Weights of a small GPT-style language model, trained from scratch on English Wikipedia.
Size: 14 layers, width 448, 4 heads of 64, MLP 2240 GELU, vocabulary 5684, 38.1M parameters.
Architecture: biases, tied embeddings.
Training: a variant of Muon for these matrices, 445M tokens, 6877 steps.
MLP neurons of a small language model. Each row is named by its layer, matrix (up: input weights) and neuron, and shows model dimensions 149-297. Each number is 500 + 25 x the weight over its row's rms, rounded and kept within 0 to 999. Numbers have three digits each.
A block is one neuron, or neurons of one layer that tend to fire together. After each block is what it responds to, as a language model described it from the Wikipedia text at the highest values.

L9.up202:559478532532476471496524495461512449493483541522499467470538495487480501490481487495501509526508496471524485510513542512471490502505527457515513551508510478468488562541502459499485499505477492525500456489505497494513481478465486526484473486495480476519505545490508522524501529508477463509506542487482520493519463548485483513471500527553483459490515547490507420485546535461523452539532484501489418507483533501562512530472473522478527488505517479448
L9.up258:561519488505512546533458478531506513459492491491491470519442517486512534517507462497565516484466498428512500516465533516541524558531527493479516471499528526520493456570499513493463473498464487538525507484533536520495540495488485490462496511517512459485467514526490479544535467497457490474518514490457560476504480512561496529515482517540472509504496487519496466471486502481497496511494487519443464504491485488492549506506516484484537480527495521518
L9.up569:480510515508474523486507504516508495484524523484489469481513486505466485477538489482515531523489524484506511490473523503455479518528464505511486543497480522452458500501503501512506511491527482536508467489511563507521541512522474460519493519441478425520492505510521462535449494497448511429488543506481530503519482513509478481444489522458463515474516526478541470517504492506513484500480470551505520499493473521541509575516506513511562501471513524496
L9.up594:490487491489488513499542504478545532515485487461495484472456532510490468477494474514506509522469496493501540494525525515468517482518451505496490514485536507475529522503492532492481491499466542519507516522505500485540522517501476489500505512504500490498524545479497457492491461512470483507469521472490472458432453486535542490484509487490447520461501513475504506490534511497520503461499478498537521487518518489491506496502503496498478496488496496515
L9.up857:546452501526493508477527520492507457492537482493499497516476495461439450501537479486478534487505470513508546506489505509474474491527521569481466510504507509479501500481551508474505523507488503534503474482521484497496497524478518508492529491538510483516498483504506486522467462508498520546493521519517508434476491513571480467513523534502483504513473506527521527518503523470529484506506482450478517506528492487548516516493471493512503490526571493482
L9.up949:535445514517503510501525466487548450487499459502509457482474487495490484477508477455522483516437484456470496518516522524451496509533474492538500538521519511481515495519497451492491544484483542503529480479520522468523484463504532526489508513456506500530486500506527431579532488506521484501472531489475531498455500529487509508509519532512495521490505523489548484519523495478529464491483498520530476466492479500488511488494488496511512443481532501453
L9.up1515:485495496503511526488520465491499485480506489520494515481497484555539495468502498475494524505480457512493493484472482509518495477494521503503544508503504492540477481526487506469463567478481507497535478491512536488546535463461490513558509469488502470559472520560449526539475500480497487531547517445486518486496512526495492494531524456514514502519492483520510524532547500479539527484527501482487542495495459504527534524519459532484486494508529499490
L9.up2059:522467501493486523509489490472513500488529523469474489486457439475497516500498463473501548517496500482516455496506513465507504502512462519493506497504493502526492485502503446459507493505468496489501473516471492507484507484518470466514507553524487491511505470472538464514504486467463533516526557497513485466509511493547537507503510496490539539484488501506523479516489526531477499485575542510482486490497444437547497497450508504488470476527488491544
Responds to: Tokens just before a bare verb: infinitive to (able to, designed to), modals like may, and adverbs or -ly endings such as also, usually, merely.

L3.up945:500509492488518554500466504509479556519547513521500465487520486536466567482485457480465506517463501476505496499449519456463467509504488492515476525530484510502478490508469528520522499505519515495520511482502463507479537496482456530481502504509448523491504516513508509524478533531494480510451468523477490484503521452491499482487512466526527508536520523460498501532463466497497482500525461524500511479471539521493496568479477490530554436498520446500
Responds to: Fires on "and", "or" and sometimes relative "that" right after a noun or phrase it joins or modifies, as in "mass and", "individuals or", "dangers that".

L3.up927:428456498546495428551494489507541549493491530513526534479498528513503466520531469505504507495513502520460525506495499487495531495505482527501523459482457548481548519487489479482484517457528483525434474534503547482517483449491445480508530473496494480479498537489485459524487485496482519470521489478498523511457527511483485509518516519487510506514504492457505506501493531472528537526490473493510494508502491534468527519506461492523504505510520484474
Responds to: Word-internal subword pieces, mostly "i" or "ic", inside names and words in tables and lists, such as Helsink-i, M-i-hambo, ped-ic-el, and ITA country codes.

L3.up247:527514534450485511475505509481510437510466515551492500542503495522508526506502489473469460503466514491513519519540485502499564511532515465508505460495484474503494492457496521528520521490543433521491526512527480487514531473458496502457529494497483475449482500466537497441509525500516505548497508499495550482504522447440523463462503539474455534474466501531485459520522469496458527488492497468480521516506491516500482520501480510471486532512509478469
Responds to: Final subword pieces that complete a split word, mostly past-tense or participle endings such as -ed, -ied, -ated (guaranteed, influenced, applied).

L6.up168:433550471431517518461465544498537432532500482526499476522467461483520489496494523518484535499525489512478464503525507525482515489492520474489498504531460507498505489488500453516480486492535528478492479513532499535536550513546464484505506480517445523465519509514465495497519517472491466555511541501513484479495448515491479505479510468514432515468516524492534460526530519502517520486490502473563559489475507519477488523494530509508502476489504529527
L6.up651:428501454492491528501486484508517513527427515517479478520498500480532513452485510503512445448528494456489579496582489488473535518485508462522493456501539486533505514504511530472496525476470490492489493477493485507549458478540487511508485467517519493514513453494513502461535487462456476483479541494472509468469527501503493525511471523534476547463511517491494524503527526471503477523520498483490517491468536503470472512500487525535503512546525514492
L6.up672:493500489531503521477468497536494496532480481509510499490514515481516492447506494492457517498510501422520509487497481533506474481510498498470505529494473528486508493530518534513485509508527488466492527542546478472519508477483465501510456501488514505544491487480491482508461481510511429504481502486504500458494523534499478537495496505468515531447483461480495513525492508519485501521490502519491507501469536512506497516519503517477500498505533509528
L6.up713:504503517530480508443493515469533483508507504544519522524483486516486519459510469439514506470513540507549522465553508524508519461507479451497509503511499468498512504495465505522486544486507497520501469516496507501516518522492469488498531484526487464501445479514497481509463520498548482557509523462465531492494499509497501492408522518491483495507494491489503487554487514498497503486456449513470538474473462501539501468471478552499509541495483494527
L6.up1012:500479464463502490482512492478486491490508509488524514476506535513484526558493513534478505461512534520510496559517470485518492506532487519495466532499524477516500464522502473485458517523516505477468511479484515450496509484534510498510544502540471499494540503475507496475492498528480532497515486508507515429479477456454491516485526505490458547533503487515475506490538500509530462502533506510517507513508539495480506447492455504462506451517489570509
L6.up1152:508505489433463494506467467499527465497501546533465494502458469514493499462508531487484503527501512504520467496536463527502505497503490518482509500517510496517503478536488504493522485469465514479493500500504450503517516483489475506507544534493431486535463435494488495516453499499516466506516489486509564508519520468476498491532493494475494462508477483520508509555505488495498482527486485504532509514469494479546477527490481550493526553521484523499
L6.up1970:547483482476488518486502457494514483493481508524521516485522536454492452458527451468507513503474477492483485500530495510476527532551510511493526518483516543502489532515467513461466514469498529516505488421493538472521522482489537468480474479452519463517501511491484470547508502465558480576507503519508533494438530535513535508511502497462505536518503540482512512503540517476567465467533505536529466532479484480506534497526472497505540479533528490459
L6.up2224:509501456496500532492557498498479534530468506482482511465532507508490439463504496510498498469467506452502498534510501556507505469459497494505525505482527522490468465482525485478497496474571565525459472502496475478458547491488474498516498500548510533470493516506468505430484505527515526543467526438527478508505505492468471554518502519489490525500538436547501508525487491534472513512500492476502529498487509488481507536478454519508490504490490546502
Responds to: Fires on the final piece of a verb that takes an object, or on to/in/'t right after one, just before its object or complement: see-ks, demonstr-ated, decided to, won't.

L6.up39:480488499506504432488497487522498577493520486481516514466510567488519503486483505504518515478514484485504514502512473509503502489530494489491501487498473492489496497496513512435570509532473478529527451483524493499449520487467528515414494533463521495467505480486457485488488527506479498510498526510505535489528552484558517464547492482538517475499527515470494487528487516456513501515525479495510497507484497513512477486479504528480511469532494489515
L6.up102:452508503486522536444505506498519555487492463497523494508520484499480458466524520506483439494506518481488540512482501514501485522469501503444485545507500532504508549495554466484480475498517488481475526502503534461451515511496517533511519475503486484491461513495475495538508522475494502528482500519465532519511487516464506548482480507532522507468481553467473464443494504501496479535554524516487466464488480480477479495497521535499533470471507504508
L6.up272:490525491520470500514463461469481591495522478462553525452515506536531482524485508509480504495522479483493470467505530447553508502513515532519489487520521524483500503530509494502513456506482521474483511477452520489488457471527525520532476516496531476431466542508501499527495512494504511507526481512489524540530497510507488524484510484457475487502528456483488547479509505488498485474532475513473484511448509475496471496480514471490524475502457472459
L6.up911:513524493469495511509493473450489493554507538492523531487487473462507512545502493502500518484468494467480491512493532523498464553533490490505442559479485504506463497486494452493544459478521539466474511473499484512476527489533528527511475493497517506539504507538510497516520539527497555478509475500555481486464509487471496497535506526504486486504456508478507488493461507516486488524495511491467522512467507543489486492485497529477493395497468437500
L6.up991:489443524487479501529511487483490524502522536488487516502471504533540517484489520501515505537498513492517485506450496505491565503511515514495474496524473500513530502524538507499523492493519475504522459531496517493535533542494528510538512516504519515491476511451518498524508495519491512490494516560467531532503515496487489495531449496526494491516527506448507544499539508488488471502541541490482523516494483522500466501481505467532486509525473512499
L6.up1316:520482521523471454506511503498477517450486458507479517470486537483506522469476488515532533477499494489514502514470476557467463549490452484483463500480505523489533504517505497483558471509515505487543505553476537466533513512477551483518472534536520502518502492460460449497498547449450477489483489517458509522511470521554509495481517506561486522481510488444480509486506550455513443458516497495488504496492517530469465458494496469490492480490537492506
L6.up1396:503477469461538475475517485495484523464540529481494509460508513502527550476513507518525465529513453539516516499495518522501482519530480535494459493510509529488469509520518506518515499490529528491499554498544523481533527503490525494504481532476515524504490484520457485487540526506469493512497552516536533484476462495505476541517504489553521490495521484460489457522527512492491474516534549491460420522472518570496468475521476486523514473529467496504
L6.up1527:514469513527484505509514485479476514542483516506513482459485508484509518499489504496476514481500533488485495535560508511479485498502529480438442500504504507489466524520497453497541493484506485467486531508435509488553518456477464511489511501543518502520509529488523468520502493473473502520474460496495463484521505489495515505502485457492528530493482477507452517527509471504543450511486514498506480469508541507526507519496482527506524490499539480483
Responds to: Coordinating and or comma joining paired items, often in headings and infobox text (Life and career, single- and two-), plus thousands commas in numbers (7,223 km).

L6.up14:501509484511528510529518451476483506494473536477537505485522525508460502526530506513492463500500492483481507512488497480482498482535512504490503516478496510507479467491521508459500500522524457475473506519490504498508504435574480459464499517526483469508518530511511496524557552539489467550517497515454536505455516491502497558512511509470490495473473531509516456497458500470475477448508497505491511432526515527453541513521458452484455489508445461507
L6.up15:521464498512450538500507514514533520456494488515517506468502520526499490522505502477489519471497569468460505486498529531481461486496484503475501489558509497506497507432506500520504484509488487470461500527518532508483518508481515503483474534461506469485471467477487528547510466465459496457501510538479499453526462478548522512449515544532509478476500480503501501534431479556488489498450494464451511516482473454452530535504499491504462506526475479510
L6.up898:480466519509468488527483524512489484504499534496473474493510531468519534509442483445543530443508507449516534482475497474473501455477480523525523479512444495526533448478515497530476509474530488510493529480508504471498506489512500492510532477500482503469482527531466490442518522489487483538473458508490532523531521509515462490516541525499504502511508525513490494480490497527538527492475480523476482469454502480516515502524552490515481532525530438491
L6.up1112:536506477536497494473501492526486504490462512509465521515513508511535532493444449441469530437453478546518474469479476519510479484546487505508499462495496484523503482476550464503504486476463494479530521548437560506517507506523479518515532499493498477534506484497495491521489533545510549482486530496491451484523518522476526474497488494480465452512537463488504468513509469462509482485482497502524522485489487498523497521504514500493486468452522532537
L6.up1632:504470485482546473461482469531499546564552484500507497504508480522484494500484509462492555486480512485535502533546527496478506498501475487486459502515468466516508477480532582503510482511500537479453474482526491463483524517487522521533484487449515510452494510478471476524531519525503519511479484512527479524540493507518526502508564491527485533470549561517491532502535500527457552491472491506510529504470511495463505510481535486502457508513464479468
L6.up1682:462485478514490536519520466572493509461488487487545526493511517472535525502482532497453548509499487503539500471507455496467509464522467490486437509542469503499523488540501486541512454512475478480502534495496481545505527467472510499503516474485477493501516548483522486464472507517507491515477500491477503499513560512492538474537525485486448523487493503515531485509515486581566470520452497482459514500515478439458503470469512482484451506570521488501
L6.up1916:536490513482484477510483562509497490518480490500470490531508533477558528475515530488518472476540569459550508538500465477492505451490482503478529503469517488495504504530500472507479463474497511484458520534497513489494498511532462514512478536575479514526505507468579445465516527515480520473486455496524451528532516474516489447512486518480492490493504543501494497474494517444504461520470492515473499498494473520485510448480507495493497464538522528515
L6.up2207:488524518473504493439521493492495525523459499476468479536507512482551457493542424460511469486475465514493488499482528445545496477508506507472493534509538503477498515461495458505517484449496530531459507512499500522507481476521536503470532512519511489480519515509471517470518463497501535486483500527468512507508483550564511496484507472509486529555522447474495518468496510484498482466486486490489502509462498474506503505504498533491510460540478489523
Responds to: Word pieces right after a short first fragment such as a, an, pro or ast, completing words like aimed, angry, anchor, athletes, prostitute and astronauts.

L3.up1074:504541499535503487489442465487499534512516489507479542536481495513488511483499485497496514501458471520444481482509522516525503473487478486525500470488475528491478477519454550501481515450526502460506478474480464493494496539485503470496519493526512484489546508480479517497507521489504503509535516503522484487507472483469502462496521524468485501539494454457535504523493471494492450502459519465529484518492461474470528484506475510497519520534527510464
Responds to: Tokens opening a markdown table cell or row in Wikipedia tables, especially separator rows, blank spaces, and first words such as Bronze, L(oss), Mid(fielders).

L6.up144:501480470491474508524496501530498515525468528512508500475499534473501460508493504528494495541540493493491519527494511507516531446510519484496517520485498507474474505527518479515481501458454481493490482503457498550488551489524474528516498515488475533488514485484497500482465499510516508528509528485500456529499486499508503495500518513506512488517537487495492441512470478533454512534509521488539512527486497478525519500526456464564467489521515496527
L6.up691:477493561520514493501479502520503501536483480517514524501521512532516500529457479527481487519476518533472538481475539556480468511500500473497530455469506455493484459511503499509501530464549526511528528517516493517499493521478500505523543514507489535550447517512485482475491473521495499483520510502534477479487466466481549514485486496503531480517498525491521528491514487517480482529502484490501519564527510481485485471539475480490476474512525479510
L6.up947:493548491471512514484498530546499464509535483537555516516544507462500477503501497493538491464533483497483495480531546538518502522510499506471502523532505520514486457454505519510542488478499473499423473503526494521529517512511501516533460484486503525534478549480491492442515492513539500497523519480449451491497515500535486463490503485491458557519461505508478534495460522505507513506524539489515505482486509493510437458492481487528474471513509506522
L6.up1180:546512466463492489518514489495486475502521538478470492522507434491500482514530506463491477526505486475447527490533505551516455480496511517507474462475493543557478540488502470461557501521519506509462505533524491537542487526506515496523486505487506492511513504529492485464481442501564503502492509484545491517482480506506486479515481529472528521442487515485478466495488520486516491529493494510501526515529503508484504470486480510475492486521460511475
L6.up1418:511462487511458487498445474473522504462504509515505500502507443521519475512539486496515475490480438503475484495510488493537509486507559504499522502471513495503492504495525505510535523485467506467496509498516484528495552524490476491504535521531514493480480478506478502475486505514501505505509533464474471494469475487469530541502499506504498473497489504497506450487502456505458470539503524483492512500527471506441516474506510435494503499536462501533
L6.up1523:482530490486485487511498504517507517519504466478480543506517501494532487555470500480540456505480482487528492500496517529441461530463488486500501500490504505514506481519512492503511545504486448420542503477497505488541513495511446502485467491500483519477537557517480489455493474532502447492470485512502499544476516505502517468510481514501509505494486541523478444443475462477487481550513507451490549568481501494542501472470469482481536466531470497517
L6.up1836:493507485513469555513509519459490477526539471516483481546476492483476445488519513513498491525472475467485526520523475529556481509479500500492506480495481481507471503523548516449496499494530437518485488490500499536479505507486527499537489535497519507487530517523499501476481477463536523502456503509495497503503500512536531461475513533498534560491492500524505481488475505521510455539489488491560500514526464500495514513479502451522437470505502480518
L6.up2119:485476465520509461536476488474506505474538487530552520485500445466517500512504550487538533466469492486478504511540514527510502457517472525493509459509466490541483504500507529495492508452491495455531496471465485498463518498527480512524514496513515503472506484446501532481500462512501489531502534492464499492515462467472503514536491524503502499510504466514505522517485511494484473570499525518562456457518483532499518470529576533516473466485530492540
Responds to: Separators and prepositions right after a competition, award, or chart name in bio tables and infoboxes, e.g. "Championships |", "Award for", "Olympics in".

L9.up7:492510549513487511512497492506539485503413517542537488483504475451504493507532504456540524490464469486465496503514507509516494450525494469492533529462479516507480513511492469522523458479517492472477503456469478506517473530477492508477495516505523477511490514519529551517529512516459522506477513478537448495516493501481486456529489445506514521508524516524492510524522556512488500498494489475452516493485473474491480525506497492445486516482491534473
L9.up168:451553477464499513516468518531542461484488482507522498483492534498515511490481488537499512523515474481474494458496480501522499493487524521519486502510501492479410489470505531520479532456509526476504467529549446465496500517513528515469540494525540518445512525479490506481501508533508528466516532478490481497535459521477501472465528529524546515542489522495483454481507461518516487535519485484498496498493501541509510485534499451541505512500514478553
L9.up177:460502446470469495500498532477473505489520504516504497457477539492529532473528539523532496453508456524473487493542476520503439488462474503513500525515502524466472475473482476500470482510475493496517485488538492531459492506473538541536494467518480481519509506489520530458516535508542515527492468485475496499523438500523464470516484520501520478493426468491543511487496512489466439491482500507516489476469503562473472486481438569500466532480515510488
L9.up1221:487502487522482472480483461464526490474481476534475479483493477526464492471464481523508493501516483502518484458489530515471510457484463479464507520487497486514485493532495485447488500499507508501475508530500457516518487502528517549495500463543505505512556508499497509512436539466477530536499509496514524486503492481527485463507522468519493466499524517526585509472471519523438503502475520556492554482547495509530527495506451517506431514513499518519
L9.up1549:509441457508459515489494532511526515468514510522478508490486493505497458460515487538508517493461512483475506502445472486507428501449507536482544512543482556487464501508505496506504527540490508479490493451477480537482563490519525550476519506494536487502532486505503510494542494492545524446510519504551500490507526477524507511485487538454515463509458487512505441531490565541501480485544519524525500495504462470470488500508516501474472481523503540535
L9.up1697:481514502545528526484487546485518525490463524503511513481546477490488476514469466503511520508490494513505456443482495523478473482494514518479518501449497525520502474500492471499518478501471529488509486508499486517514457504546510519505534491510532489557549480461508517492507464528529465487512515463500501459557499517464550466494472485491515485481498458489516520521482516511444472514474496501492480486515546513468517527496493493521451521522469495451
L9.up1834:518480442476489509540476476516441561529467506499477470490480457497485481479516509426497540495556486516489510521507523483490520460516496494502532463524526549528514475493474565488471479488500484518492515507519497496463475510499480549462493496514547515507483502502539500494509456499521498484471509525487519487483467501524502486469516510530520492482490485503471461532499508486424476524507479499552503450488530498494500490465499502469516460497508509516
L9.up1864:510520491521483561533493496533450488521543527514475518512504516514502486513506514537523527493528463501530501485510541458491484516477488511435526523470447557530509499474509477489467484518544510450455494509441497500487490489526520527498509514489487513508516508483535517509491518534543499533493511518515525478507456505499472485504479474536477487521486512472510496522529537496468519532501491515474471489501457485522512483504517501452498504519462530513
Responds to: Cell separators and early tokens of cells in Wikipedia markdown tables of athletics results, medals, elections and national-team stats, such as |, 1500 metres, Men's doubles.

L3.up72:483531512506541489471515506526530407489516549488485494471539496503480546480529544540476507492468492477490474472554489529441470500525463475510508476502414504529507494520510508503487491484506523506483520509503497497504508503495494530489502502475450514499501517487533495501479515501466518494462502559511482505502461501516469504446512485517492474475488485508518476501477453497504492508514503483495484459485532519540540478486465510479484508529508481494
Responds to: Past participles and their final word pieces right after was, were, is, has or a noun, mostly in passive clauses, such as was made, is provided, transl-ated, Releg-ated.

L6.up197:481494503474468508553512492542491522504430494486507467477485525505490466522499487490542500527499497488510530464494510536510455513496488456523518523469515506466488495486487531500520515475483488519517451524539516507506447469531512474462483555490477466494507514482507532528503488472516448479481562501477469474511454513512485537480493528446544498522554491501510527498476514496495516484485454456543542511499483510527526500457505502509528470484483484504
L6.up602:518497480510524483490472497525524488517569515531458524469492476490495524484504506459536540480494447488531510481449480515502455543482464521479444466510504527518528485557513496481472533550531533502521518488511497524490524512458447452499510498543519444518503502470476501507457495511505519497483478489469465500490467535509483465507503476533503535494545504509484480512495518511504499520492496485508515542490501440545494486495505527511519486484529510516
L6.up679:511496504515532522538484521511476479498500518505485512437554495504472538503541507533502497509496544495490494499501501467526488507464516501483444488493493457514489534516511478519537503467528478511484495483504516538556435547525494478556529518525462519523447492448542498527486495496471511492458484523498501524473527485544499454463449505498481528504501513539514489494523472476449517481519535498504521453489496480496478495476479484518475473521515523477
L6.up927:452501433479496529462489509502522514510514513516480468486519518488498528485491495508495495490548543525504537497509519510494482547464515510492523481460485524516471511531527520505479510491544498503503469508512529505538488482530513521533490480501498478488498517461536498516499505472465460515474502511459482503516489501547486537483536517554497544517503510473510481493498479499475490530478487505557516464503456529456483483468508497508503470559511522513
L6.up1289:478532518478546521500489502534484475503527522489467474504479536507501497493460495537505497503501502493496551499500577447524534521480503550507503470510461529502503505491527522546513466506489517476510488494509476511518507518463482527530526504462509496502510543543533508525495510486535547530493544507515523535492469493538482533470519503520472519512519490532448517541501470500496479481469461404474480485511496461511496516501441532545494503501507486529
L6.up1519:479461522459526514506459526544497536476518517480522506479505506484496533490519510488517491490514513491487475489487535507502500507452495518436537548491499467521540512524473517495533491509539461498489557472501549521514506504492492514492462493498536500511501494501497511440469481477517486522510491514464486483496512499504506482526535516460488517471505500482457538504527498456518535525511489549514511534489513483527469482507516479540525492503501508475
L6.up2086:453508477504508497507500525506525543529437505474529480480482506451488483482480518516517529501509476483532515511468524503489468508484500459535525532478471517497528524485499544539495401512543510506494481511477555568498445500510521472493472523504510525520547483474498540503490499471473467478457489525477507493487476482488531477460518488527522523498486499518530519458493464518512511507503514509530471517516506455517448488502502465535477514502497502526
L6.up2238:496505496503524511498498506522495476521499506494455497442467502514509477502500509539537484522480490480526547463512499499485481537516479518492447554462453490472521505496516563499511444484527527526513455499485523507529510549491478472542484529528575478490521448519481484498468445476537440485536477489486457503482519519524480533488529504550462516463525499501500523507497556539487478457516476483487499501477480493529498503490544501507546509483512486466
Responds to: Past participles and main verbs following an auxiliary such as was, were, or been, often passive, as in received, united, built, transferred.

L9.up459:516441501490487485524464459513540581509544492487480477513538565490510497456504524493491459493506484518475480522469479515543501501501496488485478506512464468529478515461498471507503510519484479506478522538499490504498462511510509460551521512498533474467480512530484524524505518470524537482466509475506519482505532497565521549482477529480543506474490476411506542511508499508552500512503505484510510501505444480480519533501502460524507503481504490503
L9.up670:503483510478519452479479506491527507493487496447539493487515464470496497471506515491473548521516455523516515493491518483531484473535503505547482500522482496522503457487507505482485531525520495478503512516530498503449514526492488564526496489496538474488468504487495498477538554476513482493485522503518515501530538453529492545497510505488486530493517479505516469513474530494522520542468495506574469487511508484463488500503527488484541492479486493493
L9.up726:505445508478530495495477556508509456479516494481556508445537489546513482496526487530496468516478500497515497503473525512496498481506479469539495490507476494554514459484523490541519507534473509494484516527505518512503545464471529553474498450503527495507526513488480526519473491494561495502464541504520529479506535478522475549507423531526531525510504517496525520475448472475514522518525501490490498514478490518524495492499485469449529506497497518451
L9.up913:510514508502485475469503472522522509501558489475446441476513534514458518470497524521511475488486463482509491499492501524501499530504509536485478521490467474483521497537517491542537542470465493468484510497473488487463466509486514543457522524483495476478495522479486465500448514497536468513498494489496560514502479459518487572440517470501534475499544507454488484506529533483511510519513518524498500526468502476503520522471473502507520471507496497533
L9.up1134:524504518541471501486507469478486497485512511487522484497527550483521492476531485483513474485533514490509466469503494508506514430490532440495517466507519491491526525508477476463527494533534484499504511516499488468531492493503471473462493504497525497486532501495469510498475516487513523465505485541490529517533537514489514519429506487574516528505460516501479496494503504514458476488491476531507512514485522494486483493502532509482483513556474523527
L9.up1553:495478453542512474521527513512519509504542534487480481494479493528533513520539497487503455564502534510491533504501499540537497465446540497516483473473535486521478502448493505504525534488537465472460502494506469506494503475509532499481506489517513498480509523480505503483523505490511490487492500533506495527508516499502508520496475541475469534480509505481566479493503484515529499542517460508512469518477450513458502514477474509519511495508507458519
L9.up1752:512483500507553514490481495490491526484499459516518503502468524552519419450494473522503496512495480496533469512480514512483509533492514563486471479494521506539536513497498514471556498481507496512508488498479475493538497524488511505487517476536539581517528462458521553458478504493502512488528503460482503490498474525498506535490505521500512463515484464521506522526466477480508499491502516499481489506495476508500505448503454465487546492468515539522
L9.up2088:490477526484472471499495507494488523496507508431514479480508551482517476514505494502491471444484469505485474489459519497507471502539488511500454489497493486496521550497487506485456503508496480530521495506462470530517483522506455500486503512538510449496450499498503499498510501472507521460486500484569458513540531482514490526485534482583501520528496475515488522487531504528507493553519511505526507547448494475489533488460502513492524494496508483475
Responds to: Mostly " and" joining two coordinated verbs or nouns that share one object, e.g. detect and destroy, wrote and produced, player and coach; weaker on "in" prefixes (informal, ineligible) and table pipes.

L9.up357:521543510485490483534518458517541494507497533481542450495507493463499511518457556519487509496507492503434491543471516506526475509504510495520462547521479525480525522489549530484508510535506488439482550545499509479505480465523537508519519513547464487499490464495487528503491512482469504546505483508551485487522487492515462486508501465506542420468507458529475490473516511514505511518498501542553514512503488492489527538468492533536488478498528461478
L9.up378:495517518465537471454449498445493488469523549508480546539507502499490456490545458534524494533476472470477537533525485512496477510529496535500491513509498460495506548505505520472496541455521439492493536527456501505513512510501459461472536539515491508512496467497508504512471478522521503484532451522539496475476492479501472537522512481478523496500508505521523499479495529520508487531551488501503498561539534504505501483510506484499505481482494518502
L9.up625:498512535502485498548528483532528499502509511501481515474490481470540502514497461459460490515483503497493483527507520530483509493462484526511502494528480536500473476506515540499491526458545496511486515494505476458457488506533503477519491539518500499530483495511450499493474536525440471480456530458486516513476508491505499505475532479520493513507483480442488495489491554531444483490486481491515470566500527509511513521530470474495478464514477501494
L9.up1149:482511515473511527529503504495467496501473515484473480539494502508484449490489536519445476534508497467469483551515516469489479476483505532482463533488455493506501525487506460486528477479543500503449517514483490493532465491493524469496506435426565495483522487513513512518486511528467509492509506501487530545517500466503446510475497515493479483519488493465511452528510472518514524440515476529502497514471486478501481528497507498558536463530531524490
L9.up1461:488515487479511500510532526504538518481448493468491491488539511470496502518534497542470512511488504480491457489500458481525476474471488492509514503515466529474546545463485501520470493491481523507499492528485506502514518461510483486460533534443533511490497496534471516515480542492539531467524486507478530484516511504506458473477540511513554554516481517500478500471480535510465518519533507535531526505493519501461521524481493551482454520532439494486
L9.up1469:555499513497543513510463530547462546504523493524457488505460484495488506518528496532462511522501509510501492469539508487517453528421494524473520525508469478426495523501526542520479499497514487470515478511493521531531498475457480517424491480455515554546501459527515451479478484481521471489528539493417503477524466466493490526513515496522543518486510510538490472505525519528504449491516512504502485475510542514499495515497473495513486476507500474501
L9.up1926:520498470469535515545519495501489494454495528503513482504516545501546500478466485497537518476531496474490485461466530494454493502481494503510489546515504496481496501494518491496482474490488528539447550509481492551465495512488522513495527508488551499509461520515502536495494493516522477508451498434542496524540516537547474504486538507564543472465457523522492472490478446554489488505526478473480498522525455476493508525487492477512481469528520514473
L9.up2123:551515475487501513500519532434501475494534537515522506473450460561518495495521488563513455505516534484488482499482459490513474498541510521527449472538490539499483565512486508472499496457500478442442487535492515531481519498459516488461488500453490492498482507492498485505493497516495515469525474483496504490543497471520495510493485506500530515524530493508525519519516495512514501503531511516501506504518493503510488508520489487501499492483514493493
Responds to: The second subword piece of a word split right after a short opening fragment, usually "a"/"A", as in a|uxiliary, A|fricell, a|stronauts; also leading digits of numbers in tables and scores.